{"num_hidden_layers": 11, "hidden_size": 384, "num_attention_heads": 3, "num_key_value_heads": 3, "head_dim": 128, "intermediate_size": 1536, "vocab_size": 2048, "hidden_act": "tanh_gelu", "norm": "layernorm", "norm_place": "pre", "norm_eps": 1e-05, "positions": "learned+rope", "rope_theta": 10000.0, "rope_fraction": 0.5, "qk_norm": false, "attn_scale": 0.0884, "bias": "none", "tie_word_embeddings": true, "parallel_block": true, "init": "uniform", "init_std_qkv": 0.0213, "init_std_o": 0.00455, "init_std_up": 0.0213, "init_std_down": 0.00228, "optimizer": "muon_variant", "learning_rate": 0.0099, "beta1": 0.95, "weight_decay": 0.028, "lr_head": 0.00621, "max_grad_norm": 1.0, "warmup_steps": 200, "schedule": "wsd", "decay_fraction": 0.843, "decay_shape": "linear", "final_lr_fraction": 0.1, "batch_tokens": 131072, "max_seq_len": 2048, "doc_mask": true, "train_tokens": 899800000, "max_steps": 6865, "dataset": "wikipedia_en"}
MLP neurons of a small language model. Each row is named by its layer, matrix (up: input weights) and neuron, and shows model dimensions 240-335. Each number is 500 + 40 x the weight over its row's rms, rounded and kept within 0 to 999. Numbers have three digits each.
Before each neuron's rows, "fires after" lists the tokens most often just before its 100 highest values on Wikipedia text that the model never trained on.

fires after: " at", " St", " w", " W", ".", "k"
L4.up737:470500450498489482578541481510494490469480503489409548560484483525465497574607498577484469536555425550494540528507506498439486467491547492485554501497565522494487457562468511477642463495517500483540574458544536510478473510498467452430474506492500495573498434473589495548462491442502453516

fires after: " w", " W", " f", "W", "w", " st"
L3.up383:516493533498505455524488449431488565555558475492514501507525455486491500544501516531448448506523475482438494392490565548541448539492475494558505474490543581438514494459453482533555514480477518554535502520483516427557513499515489446505503508481489493506536459469482564534537559433497541552

fires after: "s", "es", " |", "S", "st"
L3.up1146:476480417489478549459588488569473524545464490425516560475491543450469518542520488442522501497467474513487493469547485523515445556535515474539498495512557513479492492549516527456473537486472494525422515516477554533497469518485487493451491535552471537433470531516518505549460553506519534519

fires after: " ", "S", "-", " con", " Ju", " Con"
L3.up716:441509472453516544562501480561514515457468466462552454483540479466526513609473588450583559508492491436527476486525380481448525446531543463482478531498470557429569553516455469521551514501428569450477524527553501513347526510485545467495449511460432438478514556511574510576545545488554459509

fires after: " an", "N", "c", "de", " c"
L3.up1103:494393498540468555513527476423594513486485549535458561492436519428519456520517503480498465494476484575522540509467519458498556536526546443511493584510523553501424527484452549506516483511491442489554515460473515512536446508453539456508519484544504495492458398496563473507504511493518471472

fires after: " in", " a", " de", " In", "aff", " at"
L5.up1262:440563519524504425487478475512477512552457501509486493504434516561449504519451456511529552487550441577456507471508515512522463512501553495533453538500464474473550519522516502560490436446508523465528583461573410517491506512560515528545524569498586501503571434529435470450558499509532487467

fires after: "ri", "n", "g", " c", " pro", " N"
L4.up423:508522487479531433462557517479459439524525505488497487488480515468487460435519547529468583439584560439467473543468486499483418507440443592473472556495583504474461494510474466466553443527457461517494448484508469406496476531507462448533576459456551579446472593507530498434442518437433448457

fires after: "s", "d", " Go", "r", " R", " Ab"
L5.up1130:550509522523505484531512479508448479461539498503533469538439444434472471501435464518542527551543468521581470541527561502556559559480545523496442521532488545541494428489512492428560526530489490541496492493524421464428508474537564506445431510395465470457471616512507526488485546561455400519

fires after: " O", " S", "s", " W", "q", " K"
L3.up21:549451485445577535503516511516541561517437465442527586464485528534505553494522536534457524463568527520504494484597572470500472569448548482518525473501511501496544595510517399491460531491500493470516467507482535452444440474468504449462503498507494483506536484481512490478529510460491467571

fires after: "g", "gre", "ri", "vi", "d"
L3.up754:478500483541385542498442448473523535512533524438479504505514523460490430484405518466433479433535545543540498518547538485496572462426572451513481460532532444347453493567486582506508496491575492547480503560559499514488448447530508513489418447541465480513477498443461518432480502521492522546

fires after: " ", " no", " su", "wa", " (", "il"
L4.up429:552529459429478549515384519467529472587496541496459504545472520508526438521459411543553540497454473486492513490499453461560506493500546463537470500505537570445549467514473560462519443472517494517397456505549462488513501490412452450457475424554550495452529458533532512484552481432513469441

fires after: "tt", " Go", "ra", "gu", " Qu", "d"
L7.up1529:539509522528525537511477450416542441476478557505438541526509495492500549485418464550511537553501541490412487502502522530533475596392492504476524514523479467554528490421498531475492493497498520535469528485461447464493500529479471511493498532466497452545458500431549509515530573537407434540

fires after: "al", " Al", "c", "---|---|---|---|", "-", "mo"
L3.up624:499439541517458573494504390457455481447492527475499515500451548603479499522472477505510563537520524476501540453402499624533474485534438468545509559526499474492519524552450497471490495527487510499461570538497517580576482497548486406530480474525484475461543451437499450519523467434456513485

fires after: " ", " as", " part", "k", "ed", " Ma"
L3.up1341:505518509497499516525427514544527421435452585511461457532437501535470480479407471520514472482495463521616538478470494504529469438484435510510456546505510545502529510567501543558529574560530505483524495481555456508542457496432556545485433486520493514530425478499510525466502528508514552496

fires after: "s", "ities"
L4.up480:501608534431542467538503506466518498546475545533443502532470525542438496486541424474554548441527428487462545461400523534532477520434496516465514460508458543499509538553523445529488452520539420515499519553482477584465474539462507554522509486450447520491472531552514546491449503481533492547

fires after: " de", " F", "s", "F", "ci", "re"
L4.up546:494462498486486561542537502563498517490568491619501534561470514463482509494541545534551532468507525457511600514569517494525480557538373553616493504533527561470467480471509470466533506501489479501445534472489464486505567562545452465507569540418461486458479489575467575486481487585485460490

fires after: "c", " M", "m", " c", " D"
L4.up391:539521464501577506525469565552513504498466503515516471497443522469468480492471487442559478459545540577440509543524512383530509562493541466542516443514514517549498530478503511425551422459519428474586500453474458514524508501463482450437486543483483483420417433523548440509487517426431532473

fires after: " Al", " for", "ran", "ar", "al", "re"
L3.up1530:566451499629490536483493518361449524501517514464513532573499520544527502464450493525478565496483535539470536483553565543477527428473446484562502553499502569457475506470436489509432495481498535419539489452467509481508479497537488508546509480569495508518536494445531417446481507552563494498

fires after: "s", " some", " an", "st", "li"
L4.up419:531493489508550453460536445485450518473511451415438536510464433509511520582504532463530516555482494505467505488512451551481493448471506497497465502501550523514514488547540429440513519528433464480419535531520584466563517487490502518452459431466465511506431450412527506497449614509522472515

fires after: " ", "em", "um", " dis", "ra"
L5.up119:520487495439459494510539523573449462512523516526491552498444534553471480452447508507480571571507522523507548531544426485547451461492531504538544430481479546545461535519512489538490485391480487487471521508487504546503496509520451478447563529463427486398519496436453506583507514523523510498

fires after: "al", " Ma", "ub", "ne", " Mo", " Me"
L4.up842:529474484477495536553440480562466475483470434552546471550465518404468486475461417500608520566509452512523510535550452514538578500542527505490490533465461482458404540513515556487534495579459464489526516499519514532540558537479444468507456516451473563570420463496584444521461487483480480506

fires after: " ", " P", " Ma", " K", " met", "M"
L3.up776:500577559436479505480529527489486512449487510523409459566443536513485486519466477458568467521554395509459571534474521494490481467476428479516440530529503522506467473525582496540501473496563568459504497495586529501539441541467491483406497504437514508482501503574463490485538515486482453471

fires after: " |", " (", " ", ":"
L7.up583:482542501471457555561466447554517497557484455521471506517460489503485522512552469590454464499463480510424509492433530418474458483429556478443504567469504454463499445507535543497501531482546524447452536504508477483501536504454423471463469471584529503528540444488539458539501475530500514498

fires after: "s", ","
L5.up820:499464522542501514524495494477475410551471519506460472450470527458501498448498499504488478502501482516575476470430527470525535421462477507501514510536515548496562433461584534522511504477479509507498468487434550486425499514431615557504468532425440490507524520502512486542431534498421400484

fires after: " Com", " ex", " in", "com", " Ex"
L3.up878:409478483476474466515528516471441537516528463526499569457393520502502529480516515472534489528538430543560519529517587483536543517545541498517494562510525529490510479520516507485459485559502617481479539518458552513525495467441436449509541501475551589464494455495528469482472539517551497489

fires after: " Re", " Ra", " re", " Go", "ra", " Tra"
L3.up1444:462536520561530594458427523419481502501434512536510515565477502486550555488456477516510493503424569452399493459561516455515529531476519502520478457492431573561484559474498528470509520488449544558529446498477528447500505469487471512540420526485557513452516503547550621546512480527485494499

fires after: " in", "e", " In", " For", " de"
L4.up929:423535500494520448493527527480480497537432524466561505539423465544457535486559493503482551468520484471496546450556515528518407513528483527464495451453495545482547508547472502508464438488494514522496466514544482559481479478510479502506517556447447468568511539518527476574517508471596518531

fires after: "s", "hy", "y", "c"
L4.up336:529506507475502495504469494438517454518498503478528550475547516487541440520463530458392518519524522486482380494457448559485468460480457505497496524594539446438497489499494520422508505486514470451498490474459479495604488484503514416503510548552557528501528493537457481489468528463554434503

fires after: "ter", " Com", " de", "cc", "com", " pro"
L5.up1097:538462481506434432520550475434444469478542474528549549475476503513434484495495491477513523491478463554554492493563500392481490534524486528557586442514499518526450512521525442541500545525487544503501535487396429484497483488425453495566468521456433525567479498519417508510449435515562562487

fires after: "in", "n", "ur", "ed", "ap", "ri"
L4.up1408:549519479526502441459443486482423509500529433531450461502519437508539546488498553440474484457484537571548509509477443549528445451518410526506504571437508530482474470531499475496579384545559474455548535559492533462418535503469459518463506472411522521482459588576561492547514495482461484476

fires after: " Ch", "|", "-", "|---|---|", "Ch", "---|---|---|---|"
L3.up1028:501478521537474451574495498480528498525468490466505470522485500572514461520463558505529503605505532443524571460476479550472519421491470444442586558484507536438522516546487582409485462503531552527533462541474496535533502530464492443534508510560474509442547514480556493461512540509503558438

fires after: " ", "s", " P", " S", "-", "p"
L5.up511:491472548477435476516500568532528580526492498427583496524487489487520496517576460486492524514458483521492437527515415504507457505544377535514489459539491560447531534557430478495510616460498555454450483494499477465536553397485512507450484560526469449536513537510539443495509537467549519537

fires after: "s", " S", " G", "|", " ", "all"
L7.up1518:511567493466522462575485411465442484478517485522562476519543501461530510559495434525516503431460507461507460562457443536520495475410440503474480437510514521513533422476539483500497525503523458463468484561488505512436497437511573537396499485452454552516478514480463494543449507474567484501

fires after: "s", "u", " S", "os"
L3.up588:508460544515465484528446536471508514515483539505421504443480446483515495445443523527503495558555572522546484480545500517492575590503554468507565478529495511529428536537504441478537535440445495471476433470422483512564447482471522548453529537438486480490539426401527464495553510491451534507

fires after: "s", "e", " E", "er", "d", "le"
L4.up457:462535554443565513520504507500482426448462504548441493509493496468480428438434459525457471393471501479441451495510460438512502520494500488464510524544514493452538526474550472506446457539519480546419522567533493555499517527470529469563504491508443495430409579523567501426460479554447497482

fires after: "ri", " me", "p", " dis", "N", "mo"
L5.up496:405439498443470480462421468518472491475505511455572503498497469482490440428531517541533611493524469568535444541502554536521483458442478556526479554527421494492465485401518499478564485490507432539528542453451494482473521498456538441535421543513563541487479539461469492507484482465568436501

fires after: "al", "t", " On", "T", "Q", " Al"
L4.up1472:508490438530530418555533450411504530511460477523530495470491412496483558499465516531496516544498488538472541524502512451537543551523573459473456537525537467530441553521452521493451466476427575519561474522475535508517541555467508416548584513527504482527539461531432472425567524489547507516

fires after: "s", "y", ".", "é"
L4.up188:531509546497425516430392555505514440502566487537501498465420485459515467498470572489474505522519498556520401493531435479492497492489493516462437526536501526540497508550498504479484560544438514460468546518528488512529457502447483460519470492521504427461428550539499492525527434500575520455

fires after: " in", " In", " Qu", "ci", " de", " sp"
L3.up580:565495545518527470458556476529531519517491479505529515531486545448435550531533505468498545465527475502498523538511450499581541552523510536519523527446514555503481479498501535459495513536508528397369546522526452562575568523528459555508497541528473563545437464503483484459493533533490536418

fires after: ",", " September", " October", "li"
L5.up909:531495484442458564438494483576503460473522506564498510470465526555483470467459498441530494570521565411464435547441520442495525501503466547478408463508509517580540499447524521538436538549529538455519517463603480516526504434479486551511530527520439513513514472492435530585497477487523491546

fires after: " cl", " w", " W", " Ch", "-", " lo"
L4.up1492:507499446487493461542498452435550526577519445481407486568476476492491513563546551539479540553527503471459433454572573558412519578505515459450466515464431577458504492444508507526471477507499537436481539494491529483475514504535537371490489511592464527619470464519551544492559525488517513514

fires after: " ", " con", " down", "or", "s", "tri"
L5.up263:485504465433440463598538528480491533535554513482479491480468541452563506536500505542524515513478469475462470518569513450488552512531556493508546599542516460500498514478485532505575478528460573529404533500527496476494549477484513522458509468465519483572543493521594492530428417510494482512

fires after: " A", "y", " B", "A", "á", "er"
L3.up70:429562537499510507554451517535479561504466437560499552538554489553541530499475476437505488504410446503524565525421508548514486519484528507523445428438493584477515512530517614585497495475510460493437574444536490471492458550506534491522486471516499454519488508496526515419443543469489456479

fires after: "s", "y", "es", "ly", "t", "n"
L4.up617:525534505494532482491477537485473476494501489533500558496445551581553476517520529479472514504442467548552523469429545527488518525567477526488446500559515531516530548542540487526568516538514533465440554529444501471554495480508559479512487473609508516503473383454473502429532532522499441445

fires after: " H", " L", " B", " A", "R", "H"
L4.up516:505532531442511441571465512564559524524449510544494508485552437499499511457518509473438520503505497507501500526489563551479480551493515518558509460547538491455489443522484553428483552514541439438459434449465463506502505462420520446522491484497474470488509447466543477494442528491465490524

fires after: "ne", " Ma", "s", " Pa", " ma", " sign"
L5.up839:475420504513514470459496533548449544476463480538505498569492534425408510530509478516444511468497559576528511489560457479549491486534515451535553469492469487549456455537459490565600548516558460509495551432501473522593541509477519508483480469435505520531458439602573484499486453461410559543